Part of a small language model's weights: 159M tokens.
MLP neurons of a small language model. Each row is named by its layer, matrix (up: input weights) and neuron, and shows model dimensions 0-159. Each number is 500 + 50 x the weight over its row's rms, rounded and kept within 0 to 999. Numbers have three digits each.
Before each neuron's rows, "fires after" lists the tokens most often just before its 100 highest values on Wikipedia text that the model never trained on.

fires after: "R", "O", "G", "b", "B", "-"
L7.up617:526481541456517553393495535459515476501530558423446459507449507418541561483574473418602471478501487488470504390467581613499545499475418472423508504506489514551378532467530373523446506573508517486431564482511495528495442555487518525469513443413525545426454512520428502486463538532438498427503549436506552558461514472512513462544468506616491397413504556448586473587521454513388516451535484565587515505502489509523487498498582440457565576564613478461491524497548526483480435598493442

fires after: "T", "t", "S", "L", "s", "l"
L5.up319:505451496544497478526567503527577512539530473486540529471467409488523528575591526435516545504531447565536508552542546550504444443455489471556524477390511460463619497546549584475537549448481581576496575396575428497548523436489474432583484529458499486483481457474524488521465490535512486520618483492602438417495504474570483530462522536457561438460535573437420517407529510526437504394498339544514489435457504551449527471494444530477400463490513429465488530560507591428584444449468498

fires after: "P", "H", "Al", "p", "Un", "L"
L5.up460:525498539438573502490458558482511533393458579480379460570598410532485434373517554422496489446502578460493467509562459486611561428433464424460463542514556485508429572435483487499587484548534593457483498466437557534563590554505480525433587439533540544465440501443465470567490476505476521479560475434524485532565460515489507513484465589503515528503538474444508552468470532459428500525392441484482588477533462579642443539535531533470453510434479524487516469497472543561583454490531499

fires after: "P", "A", "p", "M", "ap", "pre"
L7.up124:478588610529464596383496428481376457447454583548438533466545541450486521550494555447469502469491521543449460586495443640396532587491496436443500520578545468472424459460482575462431468544477531492497435477415484537512475612493497622553512477446591478503542472551516425572567510426515476569509574499494488460475542471509487527454474512496464505504481526462475557564472467424476532484458449491539527403490503558468472489542513505531463513620456463605483476452567501515504536492435535

fires after: "S", "us", "s", "A"
L2.up574:534500526662508521486419467429531515469500535519485449543528550516550524456561550463534526546557463562586430525486489441515620433558493444498473464541566452555565443562526521497463414579546545490518530505509438586460533424533494540493503454553424491463533561523426428393591524479554488509473464528426501595514476568517508477551550490409460481459455586577529618495482476473529438484505548459464515507471454394506532551595532474451556447465473479534588526522577495393445492446504450

fires after: "t", "al", "c", "l", "comp", "ut"
L9.up271:542520569496544582587533497531592400469610511468479493406417506452457538435541509477483558497456533514591462570505502528391460529483476496562504521581421482565520447511502451501464486413483458439435519569539486526563498441497400509412402458517577385484528408561519455537592572429497493520564592490471465444548549459455595538435533453499590510524528484407435422477513556537450532514511464532537478512512474496516536406456500546563504529464447525564542552439499464506448546518512481

fires after: "Nor", "nor", "ou", "e", "E", "l"
L5.up481:449529383442441573508430480509453484519549493572510421485573527462553479538496550570496465518482536443439493448475540527525591576556353577491433564499508536470500571503484556484571526515505438464498463562509567422459508454425548534497490543551475485458511496480569494566501425474495518473402414396436477433506572513460521509448430486470427553522528520475436518508427508427501605461567529439535477507554555450474629448515453471517472478531623581454494553486539543459558500397500537

fires after: "B", "e", "G", "ou", "w"
L9.up417:564507418491517476420483460472525492528517431536475538501548548419442467482398432487401572442494615523529531510545542458467515498492465497485462519522619531516481513514458519510494493525488448518527414556486563455442557571485448511510492597540477500411509475464584377559499584505452494466392467481519490463361533542506453416481537451527505438503509459488564502459538455572559562421462478481590512562519459500555579445428591564486434460449610563469483518611461545478493513480449560

fires after: ". ", ", ", "- ", "\n\n", "| "
L2.up395:558431454512412516552545450488570514599486428458550590516534502524499503455522525520467527550470422528512466513510433518492423457470461550436516599507478445489485400514524456478470521611569440443460457441483472455466520543488466346448377488495514498414444422507483488512499450474415474537528561562514630499573567541435526419537481548491561464561546567481429529499436520539573534472579519502522520517499485501555616563467483534508455469402425512537529487543536476531613440494467471

fires after: ".", "|", ")", "\""
L7.up171:533503574478463541523490505453552529429548601566475512556488484357439567484462499513464507605502501404465489524454496499509544588489471607498495496559424532518543472555510499490514550583568557440508449438402543548609522495482499544607511560451488486535405477531443531356518529451464557601464593444548466485533506529462481483554466448557477490513523502475425528491561482523477523465457502446554519560394504425583518507468579483563529386455556514509563536527465517546438503455427510

fires after: "ar", "in", "t", "at", "al", "it"
L6.up753:453482495554553497571402487544504474536552510535409443529479456541541456504531438542551599482420554441550468461454575537352539543446493533362469499518514505511486493463577513581435525542588477465425535449494544445517472426460425442562473498406510582416470390484505516485474458462441476479517528573485492430546571535431589603477545507491479505515497512475576438485483501503515465516519511496491575514506501548504550491486424497652588557449501527437577448517469521501534459535593515

fires after: "R", "V", "rig", "l", "B", "L"
L5.up602:477530621543507541467484498460632556467453571525421559506499448626503485422458491487484452541518471566419462447470487570522545439522582503453449479488563472524488498450492370489513501494502504474525501526461578422461479586428507487468427564474419446456440586509414462536503510566493509480521436457505526573445476564584441458473582419515519465503466492574487539498523465501528559478596485571586568466420485462493461548482607430444431526503568474536448571551539482533507435499558425

fires after: "t", "os", "v", "s", "ot", "A"
L2.up137:517547472559520482425515512561551506495496555420503464533520487456430532469573463541485528478528545590505460523590475564391499437497543566551539434583538504488552540542535446502524433568517499512519500419502510537539518458506416523527438472471432521443464509582540371553506431490515507541517478552537526453461469480456506446443461499441534599442456542522466544441458495572496394574534552424525524566540502468526605479423383546393535452447528405440506507503569509383546600432547525

fires after: "l", "m", "th ", "al ", "st"
L6.up733:532508486429425439468493610393482484562453461571571596586594446438497568499523507468459483478469563532589439452436546508491445497480469474563413538439492447428580482565555600565565470537509496458472442541521464435506495451555429531495492480469483561488449420493537513495506561549542555493505558559444478501463609464449577502561478468530469485496533529499543462424548496461501544445525506546422510526489428482505475409536494448386433494526492438530587516512482594552471525555641460

fires after: "el", "L", "d", "Ed", "an", "il"
L7.up764:504535519449409446535545489466499482579504470472498487540544496526456499449425505500424538472522481515578496492507456495473565557501520452442505489532565502481450486484496461476586509526541541501549499537456521531423620400458415480498626428531511481556523511454516564530550455466458507501525563642569523507557536473535547497408433389481534423421497461449441574484514377404446607433651536484555450551484475363496485502550498563538490479496565448467489533492488480439451487548531525

fires after: "P", "G", "B", "F", "A"
L2.up684:484489486429465577491493458474512440528509519418450535573526471421502484493486457501404583447475524426458479518531537422509475536452526505485525476543482437574520467492542386531440583510611388485489475507574461585560468474431486522506564517428539516601495553505393559520528469471530520508517521478560556479556563490482439405472533595567476511519544433510544521548527416530457542405495443515619523487600449515483412423483494497550433494474467553475496452483524470567461472643597475

fires after: "ad", "el", "was ", "id", "d"
L6.up158:513427541487412521575493502396504516555492506399498543514531457484519510487546522426502516543566535524590596458448452482404515536483557341521497393543489481524464503492480538484395600470589421574587533533477481560446553442449538474556439555563481410490429451473612558484507465477407450559435475475539469447507467509552521469438522403470549511524478432501580492534531512478488571516599488535521537480439428470521582526476578549465562533489522541499551496446472506441445505467495470

fires after: ".", " ", "|", ")", "\""
L7.up426:474463452520515514526490510466503504425526579451502549487535483440471585513464520543452514567531422369515561513499474481509562528540467622486478458543436568498483383502481501495499515604451534422517372498397511546633531494484501491576510546477501531480369536511449516365517509537467510573496524458538445485461516544525564490479468444576595492545523496461461497524595472456517523469456509489609552510452467459614530509501538452574514418462481523587588559517440527560453499437442502

fires after: "Dem", "P", "p", "N", "qu", "M"
L5.up660:496468557459475552576508638520443474499485477512502535527563634416422387497603515500534502520536483556440433575581463541509504504543511439585478465527434496489563523425504505471510447564400460488525431464453481512541507537416476409469570523514541487420547556484495504537645540498607510511501581466527455401362481516536450467458478550472531499512500492521518498558435509480435554500505424502543454448480461500429466510531459584454521413490498522469491577471491554506589559508572499

fires after: "tr", "famil", "F", "B", "olog"
L2.up117:423541506551431501544483396541538494489460506545514377560473580473433486560445541441383509428455585464461430557410506505488433535587535522570512533477488458496496466543489478442503523558467498458480445527593482547544498479560457514558485401493547528608384465432446560596575562492524481493554512467492505573538435467503600432479539539572531537454508525459560458462532458439456458507596549498504563466536495575462518507516437512524619496431532476435469564464497481598522476564490503

fires after: "|", ".", "\n\n", "\n"
L6.up400:559545425491469474522500471408451566489439565587505515571513491484376526534501561555495504543478544472493480446467500480485555616586524564486492553541479523442578470535450560453493560607514512554484488570362520497415401605491455461519419522459554444551461461433494533464513479434617504556487464513510440455527511541434540559502494418491502542466491482469491513517578499474578451517490480536544477600513454474648519470470514410504497474463465562476539568532445526456480535391432540

fires after: ". ", ", ", "where ", "\n\n", "when ", "famil"
L9.up136:529482509460459540548528509429475469487571451440468528527467500445403557564506539507483494476498567534459487498518494414407436527524511554544571532537509418485489458426477512442520495586496543460498622587561383455515453578491473497581447538583511511423492491479449442468549487498473405430576484455508561556541475528530485489529471508589547478427381566555451425416496478511463487355485562589534530505552497490504515536450545549565429519549399476568460452486601515567542534544525460

fires after: "d", "el", "0", "l", "sel"
L7.up406:477494491432491529545445525562494444542636469573550534480516490479567492491534407550552534543470497471560547481454514536504514470468417476521504477500438447491462546522574619523517625487548479511524496456470462453539600469417555392553556481530583518451546439446481535481562494513483538532433417459534426453554478552478604403457467438430467563367507412522591463543515395519460548487488506525469463542435460405557510475493449555465520526487483510523477583473465517433548519567537572

fires after: "F", "P", "T", "p", "S", "Sh"
L6.up324:522582496539497476568451501516524574473468540509450543417562488428535425501546499463444510474615510443461467439485538591574474471554460488361534481526495473414479516455446456356436521441437535485467602511481468557555552480496464472518492472445513479501468485548563433577415588551540551543560510482531492448599448533510562520549481481501496516490537521384431587479482528560504522412489426524446519486508448562612551508408509488474445418549468422556507557531491562548540506460555455

fires after: "|", ")", "\n", "of ", ";"
L7.up329:486512395439469560489529512443544500535518449573476534502572492406469571534563527495478530481518522431516459589442504431570616552509418589472509494523483517491598514582587517572432546583534500434472481516417513517484476584465461594563466523472481547488411557488427471455557566486496618467520522477603521543494502541396532575490426419409504454504474536526488597404525476525477503481522508386535504511425502483501474493495511481472521425488453461477618509422433508478524482453455465

fires after: "| ", "N ", "and ", "h", "; "
L5.up730:515429472491489402495481444510521527471447469448654556399526577414547421505461490481492518478508548551503447512574517520590557491526481471470470424533589518504535443455561433466473533447573508487532551456527475509477407497444454442466423474493444575517541519485457463519415522450550495575586488530478515534495548549474363559565498495479490525526459582577600519563515589543472424471562479571605494521553575470461559436409471445494522459491498444595560475430516505452492568487495514

fires after: "re", "e", "w", "nor", "W", "ir"
L6.up563:532568523502516506489476540490571497440517447487522533473520527517573508499476530447556518497535534477486499521409622522438479533518425581512440410549543476438468542516495522466541460480554387474610551504561493420395509538525494503525563475540497478392543472528449604447467377563463467576566487510529439412403503474469430503533510451438560511493666493498445530532461591455523462460515472492618576484428522408549525438469470512552534498517546525483538600507487516538428518454549508

fires after: "L", "li", "O", "w", "l"
L5.up189:468519442545512484467524470526524553437531539470495540402402498549565578541428490522449496620523539462505505402511551525516551541429492549495441551401589429431494457576461530513486445457508510550616611576508520508438448473535545592437544392493470472508472542467446504484494460511488549555481535422445503496485549506495472488466518443558562480521494503483486509470471473500432558393521419421525585478371460496461509527528589420556486451477541418521480571511496490594552546463611525

fires after: "v", "ch", "under ", "p", "Ch", "qu"
L6.up61:542506482497519529460605587486508500514507542534532476448517578391494470550486551360557508517531516481381486439669394528488482467532547555467442591473494538528532519492516488445491550412443471496606518506468410469510500516439486485481465479486547537477469536510542449495538480483445506507489532492488568520488524483467577456574449508501566549526456439603465560481450457458490445382507370532459499513444405499474466502475544478473569513498603507483428501578562477518491645481463565

fires after: "Nor", "ou", "nor", "e", "ris", "E"
L6.up204:470389413451453558526516494487443544449511535590536529525547533473483473504520519401505549580550554474423564451537557522557511534490517450539494517466467489404583465571549496522519483574509538517582457495490500568475510454489558520546438451520494530522455426493583504534531521409538547399447451351437423528561516434429516461573542496457529583581542458443471423478523462478548452416486608463452439570504484538456531482457426491547542469520516441565473578579414450566454470456467484

fires after: "Nor", "W", "n", "w", "loc", "nor"
L6.up681:536520508537538589497449494630505477508481530523448517556523557478519441520541526510493581493436498460485591436462414448497547547473432463505487580466578487462383517542503514452553462514512417430405507454453452430468540551476545561532492483460539529533507504516568507505526394445432505459396506401399584487458556450503552440433431406496492539458495528472538486424565534460542619448570512530495481493456394481515542525415602498488488442539561467471547604526536489504536549541553562

fires after: "al", "t", "Mon", "For", "ul", "O"
L8.up352:468488514502450451560468489502507524546449525529445556416421488535442665529405487539529548510478531507498440415522484530439392552452504572556488473509476494486519538522497430625496600496598451490496556491463549578481532474521437458407465507468472568478430517586485424532527617495512571455393523483401460481454606544564506493475474471512524494489533516426476559520497502583504502461400507558438519536562413449511507482515534545562530515552525451560567571453452533505540476488450405